From a checkpoint of a small transformer trained on Wikipedia: vocabulary 651, RMSNorm before each block.
MLP neurons of a small language model. Each row is named by its layer, matrix (gate and up: input weights) and neuron, and shows model dimensions 0-159. Each number is 128 + 32 x the weight over its row's rms, rounded and kept within 0 to 255. Numbers have three digits each. A neuron's up and down rows have the sign that makes its largest values positive.
After each neuron's rows, "fires on" lists the tokens most often at its 100 highest values on Wikipedia text that the model never trained on.

L7.gate249:109161142131105102134149134056147114156042158109113053103054099131126190153098119123173166134096155103118117119064165168153074070108150095126107114124101120059101133146168157147119117119101136101140098121150073085140151122128158136148152147141070142154137154124118116129208135123165115200089078100080132088077127139111149135163110143114147092130154208175206177102104131093126091152082124193092109148126087128080138163106169148122135130121097089115177142097111139103121125118086164
L7.up249:128150119138138084140168150089119142100075041091157068125066190108117090176135154132150159148149126156126127097088167191140066085129114142147106102121119088131129148171136094137052139152099160090145086139213150106171135117141121102155127102159093130164123141159140137107139136080106099152094048129104133157116139059106178117136102110135173040184147117123115172122120126131090137148099153168100098185109156144145109139150143141171081162081098138094151156091131116108112036135128149
fires on: "t", "or", "ion", "an", "ac", "od"

L10.gate85:068157109117169137115181094129118100109167100168113095126163142149196152114146151130133104150110118114136121142134104087078171123133145061086144158162161125144170144100158110083143106148129216054119126114106119154162160156135093123121174103127129156168106092162156128168164079135195134093126097137140125115112170090116131090092157108133177152105174179053088134163127144207092164134101124136168238104145111162087135150176175122136098118167155109142136137134095196126117179100165131
L10.up85:168157131197125138117078133084135077073171178136038125146081127175207158107139207147127113185089117142169142132086093118175146098120070095100137098117154170111150105116125150103112085169151157116122148132106105104180074116178181108089205106070134141143127116137144146124144146111090173107133152110113154097127107186128069077131162139140074142129093099086142140170118140128133181122122094164127132153112107198157113157106119177153139121167106123087136137142155182063148129150149138
fires on: "er", ",", "th", "at", " to"

L8.gate317:162107090169157133094151106125111154136133083100149142175114137109176154131085104105157154129149136096129129116097077190106137159099109038123192126100145089052146120158190128153153126092095159101072121172190102174109079160125140103151160153158106112146145118114068156159165052082131054102129173073134123092154160163119163125162154107139117164129139155136131101161104130147160110101106184091150141147060073153134181113152082131135130129066098179107128150150073174145139144103161137
L8.up317:092109085148094097079147125107132071197116148172138124154124111145093152091133090077130174151118141124126174118082164087125141134132143082091113135092137113125126106148145145162116046124174175109079124139139175110129122181075129144101122179177143110100133098126122101153132069132152080192118135118070159115146143154092161161153162140138159183082113145129144113085140065125115149104141112095187111085020115154152137156095101086090047086111116138103091077166051133132135161121126129
fires on: "en", "y", "n", "land", "es", "em"

L8.gate186:108109150122120082098142171192101101127073145138070136068128084112175157131184205127153149090098110136142147122153129155130144116122165083148110160135160107129119132203145129105145100106129160156152098119123190117160150169168140104137138151124161118142108138106131143176120066198147078096123117106115143116123166116084116117135120158114149069130123094107168134113121120135086141133058132003178154130143157117183120078102105144127114138207161096189187110136150123144114124179215123
L8.up186:143112130111113144090101120121074134176112166147167162100105073098082172092191191153134084084147130072118115083164110071157135141125162066101120162081159153129155162151164106143137099163149115111185150119127172174082147119191159136137077162076145166138085170101142105190150108205159091118123133096149157137149104129149150138167120112132110076123129104113103146145176122169098125109077166145111140138142165105091150071073175113167075108169116086163203188140117144133095134114129106
fires on: "le", "s", "g", "ok", "er", "k"

L8.gate104:097124120151119093138120098147133131102145075133092130177131133146126162177144148111112185152138189117097175086151125149133135141148081097191148158112067061138120122145095105096126139138133148104123145134114082126171094145144180162055125162108108095196132120078069073116140095039071147163178137183166156192078147205090129114143121139165098116104129110126084123130172127123179153124091086044086198150148098153116149119108140153176154084145164134131139127130134154102103110168119121
L8.up104:088095089104161086067106107153084129121137108126112095170166124119159144149165151149114147118110156101080144084118135085152136112121120065139124183121149076141072073155164115105136153199134171138103131175172182108156054110136109212107144164120041094176111092124111103100159127116078096137137153104112164156104112137093131155139128148111165147075119182115096127142150127118137112152096088120139163106080168109131182117095059164148111122133126168114119098116079201070072126152181091
fires on: "ep", "em", "n"

L16.gate266:166077113107155088094138137172186138080128161141150120079140162081080119078149142136117114025151094093160197137170116119097123067123101145180151187168111124121119163142174150129146118088157147154145196145104173089178139083173148152181123090147120109136107121128126094122167150105148131149153109093129131173146106147107086100124149144145146173103087109173146185142168143131136105104143086151105107126078180073120159075088114114127148150169180044109142080089172129124099144150168152
L16.up266:113105113081155136118206138180170074180136165102121161105161169072087081112164141070119063090122124132126171140166121160158130043179169148132163131105148082107128134109196114131139104105135140170125119052157113149151105120159132183164112080083149152175128138121033118176151122140164106166090125103106141166127129159164088151169162135125132134093102127169104097103176158126122120129120160115135157083141203073111138049099104122115114124119137147152149143114131126121117146209120109
fires on: "ran", "-", "le", " con", "s", "os"

L13.gate426:160157093075112068118095198153044120195185112141171164064097150117116181122109105142176066054130166153138111114138065124095123121109113134132105145128160095130096155163128081154163154097120134152107133165174119111155086123191171134170099148171150148146098161119114066182125054075155120154087125080150074176160092111143133092080150087118139149104149123105117124177135125127113133138093174129098117169144099104143129101139140128169130157093124095164110100174111070103119122156108086
L13.up426:110092130082164128128107099122168098134098102157132154116159072127132106140136135111082133090117155099174131152102156130126226168202112052084141098084114122149181105118093114132084087164093105154139147105127169098113116156058122073148189152098140141102106136096126131123059056119152103072048115088149141086090118157099063105149161101126135159092154129184092126088177121101128089095124144121102093100179113076198143110164130090127168109131150163125079104110140154115116147126142107
fires on: " con", "g", " comp", "ur", "w", "el"

L16.gate200:102139104132097115166159120110114169151146135166082131115100094132114147127110139135183164157138083123087189142139123119077170114202121064128138106092109151137194103150127150145101106120158125134128056150119108081095099145104122074200086140121183113138138186136141186156151137145105126151107088201141121122107096151170173138065173110122116109118098155148149113161141068053111102161059148137193123163174089167126237132121157105116134136116080135098136169146115089143081115159121109
L16.up200:186061149150156084138135148135125134115095122085131124169095148161061104135128168124138107124129126107071140025092161112146103120113195115160134109112078146162134114094101116175115115104127119146168080140148060119199121097115119129142164160126116122102090114126147180117187145129105137108132149189127074246131166123110188127184083135150101138124111075156164128150100099080128145145116167145138101120104172158104181113124180125113108120140100160070133140165168188126075088134095122
fires on: "or", "c", "t", "l", " C"

L7.gate311:135116166139102151165173098052205160115146135041082090159180164170119093179150170098130156167071109178097123153152110133200080118133150177123175115059111087158176160082089120121076148135053132094134137156159143100171075132145150154098110108110136117166144126181135125087122124119117112218102125136156144125100150114143162111099135130100128137119156093119129074161136089061077062099120074079153121149138155137120128143104123133118110116106112149085117133126134085099175112122115134
L7.up311:133144150117130162153121101112173166107078143097102154107115142128142171183124122154179128165141124166171150134141102175167108113148137213120149157117151116150181186083124177206094116158117139117152086159112079178174111126179136078176087129112099102140112102107148128093110130132136105199199124125102172127130201075104162135129138196075123135114167106156153124138133139086106089163100092080122129108195124106102078153073152137195131151070167122103161121183138101110116075151137119
fires on: "ent", "ar", "al", "ing", "ain", "ial"

L19.gate34:085186097091104107143138130154109162130104172095125078162162080115131165081109098129056149105098131081106125132122098162132080170090119128179098082124135076134090121097130188105172150151166166115090071143197155117153184172118094133127171098129162125117130113135136091141087117153129151129120155143136102130155201161138090154154117078138147184086129086159176155114095081095124134144134165146075082134114161102143112143168166124170143098086165145133128115126206120220145073149088179
L19.up34:121120156118035175117207156133137120133133097087103151090153196154109173151077155080133126125151117089127125133143113164078096125101093103104095073077143060096114136113099178148155167161125147167101151207124124134156117137128102124138151122139202138128109148104090130116154124104176139109075131141037152121061156106119055094075129115107119120104138116148087116136083120089109088125127151094134107080175159113110096116078094139156157053113131190159184087077123128115112139118125130
fires on: " P", "p", "P", " le", " comp"

L16.gate183:117118142101076099145096111143172157091167159117174133092124096085117106147189124113113108130084162154161100115135169181157153136167086074156120134080154081134157187094125126070172124138126155106141170138119128101168155180108130041125161161152117103107131139093135115101121089130185121130162116149112113183116147129223158154126106104139111112148123158167092168071147063031110065118152129103109081096093139110116100156112132154142185068142168120175103097108077112143118114158171089
L16.up183:132085097160093131100127138145166150112177149109115118145191145095131128087111127131062054100083197134164124129113115106155137099150116088114046093099117091085077124146140111104172187143129124111149151111147140126183142104105154090059137135158158114062153163095113100159161177118138125107163114132112096074133096106161125106182157119105094132137174116155084109123077106037141039113121123072133113187088162146095122127092149136126201080150151133159104159127079161110148131161154113
fires on: " V", " v", " P", "V", "P", "oc"

L10.gate167:158125135120153200103167129148175097108138132086068089081109090109090159176174195160111090159107094159130075163105111091150122161095144134085176069213101092110141076145163129153116122158108120133142081169112066099114106092105206147108071127086085139114117108109147132130117148024109146122090125153166133089132101162169161121128112106164078154132129092098085093138124147134162125128116147060145160112124119147159109143117097084165110115160128105186096103167183123151153134120147087
L10.up167:185177099148124119088110110120131141121095116138064127116068138122145153151167161132098137136136095176155162159218113139163134130130114197103066158135153124095133077138105103188077116189118096133147148140169122156129098087114176153149103090071098075124186162074084110107109135126175060141184117138134143135122084071172094137149086132169069130098102140106168140100119098091123132132108129106048127117126089103115146168086112072111157117119104095093146100201139086123134176100097113
fires on: "ent", "ust", "ec", "ed", " comp", "ing"

L16.gate424:099157108154106047099141155136099178119149110092126129105095098108054092128117149124106115159129133154139185072135100127136170091093065145167130112142140092085079130107148151154141146089118145116152173142133117087182168134148112071141210158097138143157072126120121063144108132129155121133129128095101160191143087095063097083125098092101176100060086112116121123139110122058139094095146159082135107151147154163129060133082131138134120042153102160183103055133130119149150096155119099
L16.up424:075093170140146163125092096130084174110160107135100086114142146117124112117158130107093046136172154100070128150097138089123145168149121171132167065166183110141125104234191140092120110138122108150109145134122150099137122118106134134152137118157128143103115127120181088100132090193157159098148170180127118121150163144148109118156063107147082086144142160142122127038059144099134128167205116101123111127170154086122116078141139118131152137118222137131132108161095119160080133178068087
fires on: " p", " P", "P", "p"

L9.gate103:096143080095146110141120068150131160198172088158098089166086109144129140115113130156120132086103173097155179116185117063118152158157126135147145086063046120195135095142126109116080148070203165115147163098113070083067099096133098128122126115136157143153130134064148058105086091115141110130158121095149118148101139171163125146146162116158168112127115101179086184104102098094166112148121195134064078175128108122114135171131133160135114091103157126107090140165094149147124145084136102
L9.up103:090160109095167096148123127138213065210139163140118199098168104154157117161091140139113076094086147123149143152125114130117127142202217124132137074071120081102176109144154131144136160106123094159176097166132133128088138167127125137116163091139080130155195131119134128121154129134182145076122139161127134136115066119091110174135153156070155167190166138146093161103128110106106178148139157110126120178163147071128122141170041090102120151086173127161072144132095134106133150136117158
fires on: "w", "k", "ur", "t"

L14.gate330:061149129107098099143096088121131116077161089078110153193116153121138146117180093145131132099122089116157125160113169141152212086122144102138137108108148114066154113150104122113153131130135136110080139143177160080121121113104095088088136131142119171165105137106118143158052054134117099163137132095174092121167109104079156152126134193081100206110126118121162166083135121169136159147109097131128112150157106126125185141158153144122119163045197098090115148125180139180078189089207122
L14.up330:082099103120090144175127087175098132140160113113142139115080119065106171094108065098105186109066148103101184095161160138111132165163191167123142143125064159135112144159149088138193088160102129083078166140154132139057145135134069116132122147104147166122087119111139129125152086128086150156074123081165117121114166135105183140121124176114144212056114104095157160112116152129080169142107119123126059156139097096159132173158087163139120123084130129066124147171141054142108139108131151
fires on: "o", "'", " s", "is", "hn", "al"

L8.gate153:145149170086141171112150093150149199150130107128144080111106110162156172123218113133118116118159053098144114181128050067146173139122130143181080107105139145161133114071144109137146103102148158021124124107084138152150107168149092123106160095097132099124144137194123160126144125111137134076110136135061136129137149157091146067046204128154110130108104169114134117145099167167119096113156105103127125117147136136078116160163145128149167091109153112143139089136101188163172201129128096
L8.up153:164160159126163144121140114148105158080138089119139117078126087152122095142142114131065157104147132137146133117104091126158152125118136122118101065151122182171114141082129094125158138141161184069102173079119131131143143142147081167124151110072150138118083106172148155118168162093138137035134116146116166111124149112093167147081231189146139186079110168082116097121106152200150185085147125135122178177130135074181103091169110147135109147114089108205131112135086178130153093154171096
fires on: "ar", "th", "at", "b"

L15.gate212:137088165187093137149128088105161170122126150116112156107142065119118084134193133102121114141120125171132083124129184103135101191047078101156097124132128087186083108145126187100139160086100161143177182069092131127138079151137138125086116082089133123152086132094165115162124144115094124123173102109156139110105205142180126122146172097153118157087071107159111154093083134094111143125165172178171138172119089087108147187135074117101152090167190111136103105117136119122123059122161079
L15.up212:107120114152170125157109118107088087139146132151162152103135095084128159182137087083179121087094155164073083113147149096162122119072135111138053102155109105126074147141143066136113179110144125086154147108098183128160159090164147100134113144125144158151124118120193173095121125084124048123165161099128158138105067129186084091174078120196102185209123121124118087124115171084153153163134178171099187125132101111153107167106102106139128134150165109159112086085091106113090099124162088
fires on: " V", " B", " K", "V", "K", " H"

L7.gate72:133158144098155140124093132122140138101140155113162113100159109204092088192113136148093163164096124136138125078162157095103153145190050124116084112154072135155126137142110156139119111110090125128157135077167081112121099092135103142071089164149097095136146133083160161137077149108117152155130144061148105089147181106136098140086066169177124095076142140122049136155162138154132100127124117105098163150066079138206126142104159222117115156093133059134137153198122148167096124089148125
L7.up72:135179087142134095155116119077129104119125183111132146133144114163106119221124178134097164157129130105137149145123125123191131121163091121069101116200123168141120101147140119149095121116100117119105192093177125121104112067092146154113114141191115056160153094086120108090114132114107099177145212075128079118178093106122152171103056162204128121081119147137102142104142121171103172142107163118058112169061103167137153153114098199156112159125166054110130141143110119119136127144123121
fires on: "ent", "ubl", "ed", "erv", ":", "ust"